config.yaml
n_kv_head: 7
head_dim: 64
vocab_size: 11292
norm_place: "post"
attn_scale: 0.125
tie_embeddings: true
init_std_o: 0.00306
schedule: "wsd"
decay_shape: "linear"
final_lr_fraction: 0.0
batch_tokens: [65536, 131072, 196608]
seq_len: 512
doc_mask: false
dataset: "wikipedia_en"
MLP neurons of a small language model. Each row is named by its layer, matrix (up: input weights) and neuron, and shows model dimensions 256-383. Each number is 200 + 40 x the weight over its row's rms, rounded and kept within 0 to 999.
A block is one neuron, or neurons of one layer that tend to fire together. After each block is what it responds to, as a language model described it from the Wikipedia text at the highest values.

L6.up1514,209,168,155,192,219,194,165,171,183,217,153,187,172,197,195,166,247,224,224,187,227,215,87,237,206,241,166,202,267,235,210,200,179,216,236,194,226,162,221,234,143,222,195,196,151,188,221,206,166,162,171,182,240,167,207,221,114,265,205,193,175,197,222,231,190,202,164,205,138,185,144,173,327,179,229,166,153,245,221,202,259,177,183,242,164,163,136,247,212,172,158,198,288,206,166,175,227,214,234,225,182,233,213,130,134,166,207,224,251,228,180,237,168,145,255,311,206,145,186,205,156,220,197,164,253,168,274,175
L6.up1586,159,212,206,215,312,191,176,183,282,188,125,191,199,215,249,141,281,172,252,228,146,167,163,222,198,192,163,269,195,231,182,188,217,174,314,201,214,137,199,198,233,269,230,135,141,164,180,220,230,146,166,274,274,262,145,179,204,296,157,151,197,283,212,198,197,194,165,177,229,181,216,167,186,219,272,191,169,235,248,240,224,147,215,238,159,210,243,168,252,101,218,191,183,245,235,191,220,258,227,206,226,207,214,187,153,220,199,205,169,156,147,177,174,206,207,222,186,183,227,180,232,202,277,181,190,193,177,187
L6.up1639,236,223,151,244,170,170,241,248,207,229,220,252,223,259,266,192,250,187,258,262,175,259,165,185,163,247,141,146,163,140,189,216,207,213,199,188,150,227,261,202,214,210,259,282,200,216,139,194,279,285,182,227,175,105,216,212,174,280,183,174,177,168,132,219,178,156,174,264,129,157,252,200,211,168,233,240,174,229,203,253,166,193,265,192,103,171,213,152,178,103,216,223,265,168,159,233,185,216,176,157,208,235,226,217,173,183,192,205,164,151,153,200,214,193,235,257,176,223,155,260,208,174,272,218,281,151,217,193
L6.up1954,158,140,209,191,195,244,212,179,126,195,135,235,244,168,194,217,221,159,217,94,226,188,205,214,251,118,260,223,195,188,234,274,159,258,222,185,135,243,245,192,168,210,170,189,92,203,206,239,238,172,238,199,275,204,182,189,224,201,244,194,121,169,153,238,209,228,153,191,157,235,209,164,194,221,164,171,284,227,280,260,165,199,161,207,266,212,172,82,247,149,152,169,227,166,241,197,193,217,190,198,149,161,188,258,253,192,221,239,212,114,183,253,230,160,240,226,235,190,224,99,244,207,168,195,203,126,246,199
Description: Comma after introductory phrase. Commas closing a sentence-opening phrase, mostly dates like "In 2015," or "On December 18,", also "However,"; occasionally clause-introducing "that" or "which".

L12.up92,210,157,245,175,178,162,98,181,242,187,154,184,227,161,226,179,231,223,171,151,130,265,95,266,254,218,189,198,272,120,249,259,204,170,241,285,273,234,216,218,140,195,210,239,244,255,192,178,220,274,229,249,332,191,204,123,217,211,222,197,188,233,182,173,227,171,181,246,253,193,266,232,234,159,183,238,151,168,190,206,262,221,230,131,183,268,205,206,165,215,256,206,188,227,256,179,100,200,191,180,148,216,202,134,178,162,213,157,136,187,292,191,217,213,217,216,191,159,102,184,174,204,239,224,205,240,148,183
L12.up170,220,228,142,242,219,152,266,197,219,192,208,252,192,187,280,303,211,168,161,198,169,204,182,247,224,184,186,221,177,256,183,139,79,182,172,152,205,230,194,157,229,196,193,190,180,131,155,270,252,177,236,220,222,224,227,243,236,212,149,192,278,273,219,141,174,176,179,242,277,271,199,180,182,194,160,188,203,263,184,128,162,247,161,131,255,165,167,205,222,246,143,217,252,232,194,144,173,153,200,230,182,193,151,220,171,280,205,220,236,192,245,188,199,198,250,189,254,229,204,222,305,216,143,220,239,145,215,220
L12.up611,244,155,230,181,206,254,166,205,273,177,174,205,275,122,220,118,189,226,211,177,183,154,134,200,197,229,301,221,212,154,110,198,196,211,206,239,250,215,167,177,165,118,185,216,197,224,209,158,259,167,225,239,223,236,218,193,212,189,183,149,236,190,185,180,254,173,181,276,183,133,270,182,313,195,165,221,192,174,170,268,157,223,253,161,189,208,188,236,152,211,150,137,199,180,175,258,171,229,158,221,214,207,232,155,184,251,219,134,200,141,140,250,233,260,162,186,200,233,190,173,241,168,216,122,181,199,185,186
L12.up1016,157,183,214,226,227,248,169,195,199,193,119,154,229,165,156,172,183,230,197,171,199,87,136,241,155,183,296,202,217,162,296,224,222,176,248,191,203,143,156,199,189,196,257,141,178,141,209,196,236,167,159,163,295,179,215,211,195,236,192,176,236,252,247,205,214,145,251,234,224,203,207,206,248,212,183,213,208,118,212,271,232,296,197,164,196,147,131,232,242,224,183,144,194,204,206,206,209,172,218,192,206,257,196,244,205,205,207,179,242,195,214,204,212,239,247,186,133,266,175,298,217,251,202,145,123,190,213,263
L12.up1443,234,131,168,217,197,219,174,179,288,282,154,218,210,175,204,156,222,186,253,188,203,164,185,177,250,274,254,217,191,216,197,163,163,175,205,143,195,234,165,170,257,121,189,203,206,169,207,221,231,145,133,122,197,274,233,135,133,201,183,220,209,174,131,189,223,180,183,248,250,184,267,153,252,233,199,167,201,201,242,102,199,213,262,196,154,242,161,175,187,239,217,233,225,196,217,206,141,159,206,217,194,202,206,205,180,178,202,194,290,125,177,203,195,258,219,275,229,250,113,205,189,178,182,212,161,170,150,180
L12.up1499,204,233,199,196,180,201,226,148,204,158,201,197,217,159,255,237,188,177,165,183,221,145,137,143,216,149,244,177,187,193,254,151,119,175,244,283,186,191,186,242,166,242,147,213,195,192,227,204,209,267,209,181,179,164,141,150,134,212,199,242,206,239,168,226,165,219,151,158,225,241,267,246,242,224,144,165,121,201,209,251,250,173,213,192,158,199,210,190,215,198,165,147,164,188,121,192,171,208,213,206,132,192,156,171,163,217,167,209,197,190,157,179,178,224,209,254,204,141,157,185,109,310,222,93,194,146,179,167
L12.up1808,152,240,141,208,160,190,181,242,169,166,183,143,181,199,208,171,238,249,228,177,163,247,178,213,240,245,208,201,210,223,236,203,158,199,280,208,137,148,182,201,179,149,244,235,200,210,187,193,187,249,222,246,255,159,153,175,148,155,212,228,218,260,178,230,202,216,229,250,189,230,200,199,205,207,166,231,166,170,179,250,129,285,289,122,176,216,224,222,246,177,234,170,210,205,210,192,233,229,233,238,212,218,189,276,131,171,237,215,242,162,206,163,183,157,251,185,183,194,216,198,194,239,208,161,187,191,218,259
L12.up1993,224,262,207,222,192,216,142,220,233,170,191,287,152,220,245,183,255,172,104,137,225,187,137,170,217,180,258,176,138,159,184,181,130,141,192,194,222,207,133,150,216,181,190,231,207,226,193,210,241,196,239,198,127,152,180,122,226,245,119,230,201,178,189,224,193,213,222,113,216,183,272,274,245,158,188,227,176,197,250,162,243,196,176,131,160,195,203,160,155,123,230,249,198,171,148,229,265,220,231,245,249,208,225,108,329,231,187,180,208,193,174,150,239,165,209,188,153,201,167,103,195,211,139,129,182,235,165,164
Description: Year-initial digit 2. The leading "2" of 2000s–2020s years, split off as its own token, in dated lists, tables, career timelines and dates, e.g. 2013, 2008, 2024.

L3.up441,156,221,192,144,177,238,231,211,150,182,232,217,171,251,194,280,287,217,216,185,163,148,209,253,177,137,235,269,211,187,200,180,202,254,160,178,193,219,207,170,168,197,168,238,174,180,210,171,170,244,223,238,203,132,227,183,139,210,195,249,196,206,135,143,211,207,218,209,185,207,222,267,228,155,264,216,197,152,198,187,130,219,118,190,217,255,185,193,243,192,185,205,225,199,272,197,208,260,194,199,146,230,193,166,224,203,245,166,226,210,202,160,186,208,234,221,221,182,207,226,261,153,212,194,249,163,193,246
L3.up1673,186,214,163,143,156,188,212,205,215,211,131,169,254,173,193,260,204,204,216,164,212,221,184,260,191,228,105,187,153,201,210,223,175,144,163,204,219,262,229,173,288,172,190,238,190,230,192,146,238,207,143,218,184,163,182,164,224,169,118,220,249,206,215,248,249,208,263,173,204,254,236,193,263,231,241,206,244,228,195,187,90,186,195,173,176,175,204,145,174,223,221,227,230,140,176,164,175,173,218,219,120,210,198,208,240,179,207,181,159,184,158,171,145,234,234,247,233,206,232,243,188,251,153,164,257,246,177,282
Description: Sentence-final periods. Sentence-ending full stops, including .") and .", that close long clauses in any Wikipedia prose, e.g. "...solid land.", "...nationality.", "...Democrats are not the problem."

L3.up374,210,172,184,147,281,152,167,224,227,180,133,222,115,122,179,163,232,154,253,233,166,112,197,240,254,158,235,212,159,249,229,277,229,182,131,224,244,206,177,280,185,183,208,216,219,174,241,223,172,165,187,154,171,193,222,150,168,247,224,217,221,206,198,225,222,189,236,176,233,206,231,224,205,217,188,253,161,192,180,192,217,231,216,257,217,170,196,230,210,158,217,163,218,211,284,168,153,194,271,110,187,206,180,264,185,224,226,244,307,288,173,179,196,231,221,167,175,154,173,188,169,187,199,223,164,191,166,177
L3.up2085,183,278,169,200,197,167,184,66,218,218,233,179,218,175,182,137,234,221,235,182,198,170,217,196,142,215,255,144,216,179,244,211,157,228,142,315,172,231,135,183,173,226,154,285,218,163,158,206,175,180,222,223,215,209,173,171,286,230,164,215,167,195,165,220,222,227,184,174,149,162,194,262,241,156,204,237,230,188,123,218,176,256,254,222,149,280,143,182,170,206,172,196,188,227,175,197,170,239,225,277,188,168,268,142,192,190,236,186,149,213,292,274,186,191,247,216,254,241,200,201,176,205,228,157,178,209,198,253
Description: Preposition "at" token. The token "at", mostly the preposition before places, times, institutions ("located at", "educated at"), also inside words like atom, systematics, Atchison; sometimes "as", "on".

L6.up251,203,197,208,174,252,262,205,180,141,222,210,262,284,157,215,205,230,182,157,165,173,126,192,197,214,157,145,220,237,142,256,146,209,184,169,172,180,157,70,220,226,226,197,232,150,247,229,220,193,156,131,282,201,221,218,230,227,157,209,139,216,239,139,188,155,223,213,196,202,230,175,188,245,132,169,268,207,150,260,231,222,154,120,177,203,233,183,150,142,145,167,178,181,177,177,261,238,215,265,141,215,127,188,325,155,236,152,210,183,202,224,199,205,165,226,139,222,183,205,206,139,210,155,194,91,246,228,210
L6.up274,197,153,131,203,218,158,231,195,162,278,228,261,222,219,230,202,236,137,162,187,137,216,170,160,215,201,161,151,162,194,255,229,237,183,175,203,183,257,179,203,147,223,288,242,216,165,197,241,206,126,205,203,221,241,201,199,171,222,200,146,255,151,252,194,202,125,214,136,204,195,256,251,193,248,213,209,222,201,221,254,209,200,158,285,159,180,205,223,207,189,189,157,195,92,152,185,267,213,238,206,150,174,190,216,187,204,154,209,223,181,184,209,209,246,248,246,214,196,260,185,177,234,184,238,132,149,261,165
L6.up1128,173,189,107,213,267,212,175,187,216,220,189,170,215,137,233,168,141,161,172,225,224,183,203,206,188,151,174,189,133,157,226,195,212,209,234,267,227,138,161,181,122,182,219,223,201,185,291,225,202,133,202,230,201,153,218,230,254,214,254,190,174,197,250,192,134,203,198,181,229,178,123,174,265,187,264,165,220,230,201,183,214,209,165,197,157,164,189,239,182,188,191,148,185,162,152,229,222,273,184,141,159,187,204,218,169,195,183,193,195,194,194,235,210,216,126,173,104,196,195,151,241,179,199,202,143,182,146,192
L6.up2072,209,140,214,150,190,246,193,146,201,237,100,207,213,214,216,183,225,238,221,182,165,270,111,272,232,268,142,162,235,248,146,196,202,153,176,217,233,144,273,238,181,187,91,278,225,110,244,97,180,175,169,283,156,179,171,174,157,221,225,172,260,166,176,223,184,172,212,164,168,168,173,191,136,236,231,197,245,234,215,195,227,229,174,239,224,181,206,214,177,180,222,272,204,243,223,165,238,184,200,198,164,151,245,270,208,205,143,169,189,216,246,272,166,192,222,249,259,224,200,165,153,180,203,144,115,149,202,183
Description: Leading digit 2 in numbers. The first digit "2" of multi-digit numbers, mostly years like 2016 or 2007 after a space or parenthesis, also in tables and scores.

L12.up392,194,221,227,123,199,206,232,215,89,156,177,187,199,171,280,236,219,255,164,228,123,281,231,217,240,191,189,154,232,215,196,187,142,201,204,179,257,195,234,233,186,191,160,190,116,218,217,247,191,205,181,157,153,222,192,231,170,216,218,222,210,257,217,198,259,192,220,127,134,172,199,188,236,240,227,183,182,169,327,195,135,178,211,201,179,227,182,146,239,169,209,169,189,183,216,200,200,243,230,200,206,219,188,166,176,207,255,242,189,194,165,191,215,165,229,324,228,258,125,286,288,198,288,206,245,184,193,249
L12.up475,214,213,224,157,174,124,226,260,170,220,225,237,264,256,318,207,197,209,194,218,224,195,209,209,207,138,183,146,229,250,176,175,147,254,283,176,198,245,274,222,174,123,131,215,193,173,209,189,132,281,182,151,225,292,206,248,154,200,259,189,118,234,226,164,132,240,189,221,206,280,177,180,313,239,140,215,167,166,205,226,211,228,179,210,201,171,249,174,165,188,181,184,123,188,151,186,190,157,148,203,213,191,175,235,178,215,241,186,214,196,138,190,203,233,195,249,226,197,189,190,165,181,99,238,230,176,237,263
L12.up997,113,140,215,179,190,204,178,183,219,142,89,230,149,311,203,228,270,274,181,260,242,188,267,182,176,234,220,197,171,184,215,269,179,200,172,214,181,159,259,215,158,199,174,265,195,204,271,155,192,188,184,221,200,215,131,148,202,204,197,207,156,256,229,176,178,203,165,190,201,251,212,161,210,168,176,153,182,173,155,180,124,194,212,210,102,152,209,187,208,239,196,161,231,60,218,182,233,235,172,225,221,165,163,151,178,192,200,262,185,206,187,230,206,183,96,190,289,178,213,218,239,287,273,271,166,224,149,199
L12.up1341,193,254,238,181,212,193,214,136,230,212,214,136,195,215,286,224,231,125,228,147,190,260,143,120,274,285,217,185,195,163,169,176,173,206,218,158,282,241,171,224,126,223,243,230,191,241,159,242,238,166,174,190,226,213,242,161,250,153,228,238,206,235,185,215,180,217,206,122,211,216,191,223,168,212,231,159,214,222,235,206,200,250,221,243,190,213,182,253,189,183,229,124,233,187,176,260,222,219,223,214,218,238,234,230,238,266,219,163,265,199,188,207,181,308,236,225,176,218,181,201,223,205,198,303,164,159,172,135
L12.up1455,106,276,258,229,371,153,249,185,116,193,187,188,157,194,225,175,170,210,211,216,179,257,182,237,215,193,245,168,218,205,157,183,179,134,256,170,163,194,281,222,174,190,181,199,205,199,172,200,234,230,155,212,241,211,190,186,223,175,187,244,83,240,256,232,143,203,220,228,237,171,155,141,312,180,229,197,260,219,147,221,314,159,188,156,190,256,234,226,209,136,192,205,191,194,94,155,188,218,201,215,217,143,141,204,218,126,172,290,228,188,237,205,73,215,181,187,197,165,205,173,216,249,192,215,212,138,176,199
L12.up1561,209,155,149,130,249,175,192,179,136,159,167,197,161,220,263,190,116,154,196,190,231,185,194,205,238,191,254,177,163,162,169,234,205,247,174,262,209,228,197,163,181,120,179,237,183,286,170,169,219,205,201,185,198,253,218,211,258,205,208,213,150,234,177,217,219,285,184,210,182,161,205,218,174,227,247,176,221,187,256,256,246,259,195,200,265,166,169,194,230,249,183,186,298,124,225,212,242,148,201,123,158,231,154,225,206,234,151,221,111,191,214,255,224,186,167,232,126,247,188,246,184,203,167,179,231,180,192,141
L12.up1625,188,210,166,140,168,258,161,212,182,211,181,232,216,208,204,305,235,163,161,239,236,211,188,192,235,208,170,192,198,181,193,168,318,190,232,191,173,191,200,230,148,223,223,189,180,173,241,249,275,250,232,184,177,161,204,189,166,213,248,254,118,186,157,130,231,176,163,175,278,223,175,213,130,160,245,172,151,123,233,147,119,231,148,156,228,172,216,165,232,95,201,177,206,193,174,191,192,188,166,353,249,203,240,124,144,178,228,260,268,240,229,200,153,275,164,170,152,153,130,163,169,150,250,120,224,184,172,183
L12.up2182,210,193,196,171,198,88,221,231,139,251,151,256,178,215,225,184,229,180,248,194,198,184,220,219,186,226,221,177,127,319,191,193,201,196,174,298,174,155,265,181,198,242,268,238,238,105,216,197,231,203,195,265,236,255,206,227,233,144,221,200,119,232,251,247,218,172,208,191,222,176,232,140,214,207,220,216,238,226,162,263,225,309,250,159,220,243,269,194,218,209,220,204,175,257,175,177,159,163,146,245,167,220,191,220,210,198,211,168,233,206,199,239,248,242,169,177,188,199,197,215,205,270,230,181,177,182,160,186
Description: Sentence-ending punctuation. Periods closing declarative sentences in Wikipedia prose, where a new sentence follows, plus clause-ending commas and verbs like estimated or said before a that-clause.

L12.up391,202,202,189,177,197,226,192,229,213,188,172,245,111,200,206,211,209,164,239,143,183,161,190,227,132,296,196,205,193,203,240,261,174,210,197,238,145,195,177,191,217,180,180,159,238,233,158,229,253,204,257,218,212,175,179,192,164,181,164,187,192,230,310,204,211,259,154,185,237,215,230,138,257,201,160,174,279,161,231,171,199,165,205,210,209,191,151,182,201,165,152,185,215,167,93,131,173,162,120,200,251,217,182,82,230,251,171,198,147,202,269,252,240,176,182,214,179,199,178,193,97,227,209,276,267,195,214,211
L12.up658,201,133,158,259,190,237,223,195,152,247,123,177,198,193,136,259,194,221,232,172,212,189,201,229,165,269,209,217,194,187,204,268,199,280,164,208,139,207,217,205,220,239,259,231,184,82,162,141,209,140,155,148,191,198,232,183,258,227,230,138,203,271,226,242,198,217,210,225,207,217,185,178,164,161,163,167,206,217,195,203,193,282,145,180,201,174,121,214,193,226,228,207,212,168,203,137,219,178,199,167,248,235,209,205,199,152,190,238,190,189,218,273,176,172,213,178,252,117,163,253,256,194,204,160,120,198,247,209
L12.up910,137,271,174,204,311,189,223,129,179,189,210,266,170,193,257,199,186,189,235,193,123,153,174,166,187,180,160,190,216,224,233,207,302,272,166,214,227,170,197,221,217,170,185,180,193,196,218,188,197,185,213,286,237,219,135,188,257,238,121,274,253,250,236,224,213,168,279,191,198,234,160,172,228,149,251,185,221,172,168,171,239,221,131,253,186,200,234,203,170,252,204,156,146,182,154,158,168,148,153,185,205,191,220,132,225,157,144,145,194,157,210,232,257,182,144,287,241,140,181,241,184,202,209,247,198,211,258,168
L12.up1336,219,182,176,179,193,263,202,242,175,214,187,262,222,228,169,190,140,157,193,215,203,185,205,227,243,162,251,255,218,157,201,193,215,177,217,220,256,148,194,154,249,205,230,226,237,184,118,188,217,154,247,229,242,255,229,217,229,192,206,165,192,215,185,246,237,127,267,209,142,159,156,188,218,176,228,246,267,159,222,229,238,286,204,193,276,240,151,158,174,258,157,132,313,227,234,191,182,170,154,170,139,219,238,188,232,170,134,165,209,199,245,167,131,190,220,145,164,259,135,211,243,237,178,177,183,167,204,205
L12.up1653,211,193,192,165,257,211,250,250,208,193,205,129,187,130,164,132,144,203,130,216,149,181,201,189,175,258,124,202,169,178,200,171,245,127,138,273,112,187,277,229,226,170,209,185,232,216,222,199,166,165,151,165,142,197,220,148,299,189,204,193,203,135,196,223,258,122,190,110,174,275,193,230,237,246,145,187,264,148,232,154,210,232,188,287,155,218,210,201,202,262,170,119,250,175,157,206,213,180,232,197,203,254,168,196,281,134,205,204,276,104,100,216,121,199,209,222,190,229,247,191,224,303,207,166,182,168,250,199
L12.up2127,212,198,165,195,199,157,181,143,122,123,183,186,226,164,349,186,146,194,213,168,204,171,213,251,207,253,189,251,187,180,258,169,226,227,228,187,187,188,242,127,213,187,198,156,235,189,158,200,221,187,139,259,167,238,130,234,164,200,150,195,211,194,222,271,210,177,184,265,161,206,198,189,225,163,234,154,244,154,234,269,248,239,150,162,215,209,196,240,241,235,176,231,209,201,230,186,217,211,214,179,207,259,161,181,206,223,172,116,209,210,229,211,157,238,155,155,253,229,194,152,201,203,218,222,207,210,200,192
L12.up2132,211,197,163,151,269,114,107,198,206,175,176,176,162,117,253,202,233,195,232,252,218,210,158,223,226,220,222,219,226,209,183,191,248,261,213,210,243,199,145,175,196,134,155,251,182,228,198,213,252,170,231,223,227,180,170,178,245,224,217,198,246,224,239,144,186,147,238,117,237,155,81,211,163,194,203,256,242,245,195,160,174,169,204,222,121,199,205,208,222,171,179,126,255,191,207,195,191,200,279,207,144,214,130,217,192,145,176,203,164,295,180,192,160,214,212,288,232,184,189,137,163,172,208,221,188,214,225,219
L12.up2256,154,301,162,138,133,211,237,186,265,211,202,100,223,244,223,169,163,214,189,187,118,209,211,232,205,170,202,185,243,251,230,199,144,291,228,251,143,190,222,67,190,165,197,227,241,215,206,130,160,204,224,198,174,238,135,123,172,234,176,202,171,275,190,173,240,176,201,171,230,190,133,125,219,238,201,263,159,275,204,179,209,214,115,200,129,171,206,211,207,217,158,168,232,219,254,246,133,220,135,251,232,208,150,186,231,161,191,128,236,151,205,208,224,176,175,230,139,182,191,216,254,239,169,208,283,246,211,259
Description: Phrase end before a name. Last token of a prepositional or time phrase just before a proper noun or comma, such as the final year digit in "In July 2019," or at/by before an institution or company.

L6.up895,199,181,217,209,194,175,187,218,93,179,193,204,209,165,193,279,223,223,181,251,181,169,248,239,232,191,235,213,178,183,168,214,171,198,162,166,151,215,150,197,114,271,151,192,172,210,198,271,163,239,236,252,153,233,186,176,189,202,200,179,118,169,197,248,178,166,188,204,177,230,188,278,165,186,183,210,170,202,260,202,115,205,198,211,180,113,240,168,235,200,332,110,170,196,206,180,173,287,128,246,240,259,196,154,259,193,143,220,167,136,153,168,191,214,176,212,213,220,214,212,193,233,208,169,195,175,211,200
L6.up1497,190,155,200,201,221,234,178,259,174,230,124,189,217,142,218,223,252,228,233,225,176,197,260,182,176,194,262,198,189,138,155,172,211,185,185,230,289,170,146,205,204,212,148,185,233,163,239,228,175,209,230,179,212,220,198,249,207,265,227,261,245,243,120,160,233,211,197,263,184,205,133,212,252,164,250,217,256,200,196,136,208,178,210,229,218,173,223,130,170,185,207,208,165,241,172,166,157,193,186,213,190,246,207,212,235,181,201,196,202,187,218,179,201,163,191,229,227,233,102,151,174,155,154,170,199,261,255,138
L6.up1582,169,141,203,287,223,214,149,226,138,258,152,193,233,198,249,202,214,246,169,157,140,145,247,174,257,232,177,130,196,210,195,177,222,181,208,228,194,206,167,171,199,230,207,212,217,193,253,143,226,136,161,165,162,195,188,159,187,199,194,241,174,180,260,228,236,235,197,207,185,176,193,217,209,156,203,161,177,203,243,192,217,238,209,191,243,244,193,164,163,212,180,206,132,185,201,118,150,209,133,216,177,207,149,217,216,153,219,236,265,106,196,149,157,184,214,183,208,161,177,182,240,174,210,195,201,220,189,206
L6.up2027,153,122,200,277,178,195,174,211,87,267,191,240,230,203,186,182,166,170,200,179,125,229,229,263,203,217,190,140,184,175,185,214,239,221,206,205,204,218,255,169,192,216,148,210,234,133,233,168,121,215,205,193,143,169,150,181,197,250,204,194,123,221,154,212,249,185,230,218,216,179,181,183,218,127,263,139,174,212,231,174,215,219,218,178,234,194,248,223,153,154,253,227,107,246,121,211,179,249,166,193,254,187,199,208,198,279,193,209,152,159,199,171,204,223,174,185,223,222,190,206,238,198,188,225,207,202,232,208
Description: Sentence-ending periods. Full stops closing a sentence in mid-paragraph narrative prose, before a new sentence starts, as in "led to their breakup." or "in little under four months."

L3.up560,145,179,292,208,164,189,214,156,220,244,270,178,225,184,182,133,186,182,164,159,128,157,176,153,289,188,119,244,140,217,181,147,217,169,193,181,182,144,232,149,241,179,206,208,138,185,216,202,196,184,211,203,185,177,201,260,183,203,233,201,181,211,208,231,246,190,183,164,291,215,185,267,196,187,180,155,190,215,203,207,227,264,219,171,188,248,171,226,192,203,191,173,208,205,168,288,211,238,236,199,96,151,265,253,230,212,234,92,183,147,204,248,184,148,253,195,184,156,239,157,200,221,183,213,198,121,151,167
L3.up581,210,180,187,184,241,236,286,111,150,182,144,145,192,171,239,145,194,211,229,236,180,218,129,186,179,250,121,242,213,195,175,237,196,199,219,213,202,242,238,242,234,272,224,266,217,171,255,167,141,187,207,228,179,183,258,219,153,211,220,209,219,241,262,200,152,207,198,214,235,161,214,229,243,155,147,190,233,224,189,220,228,192,227,181,268,178,236,205,166,148,209,138,221,258,232,264,168,128,299,170,171,233,210,241,238,273,285,295,180,207,216,203,210,198,151,179,199,186,211,163,234,246,232,219,113,218,169,217
Description: Digit 2 token. The digit token "2" in any numeric position: year starts (2021, 2005), track numbers "2.", times like 3:12, dates and scores.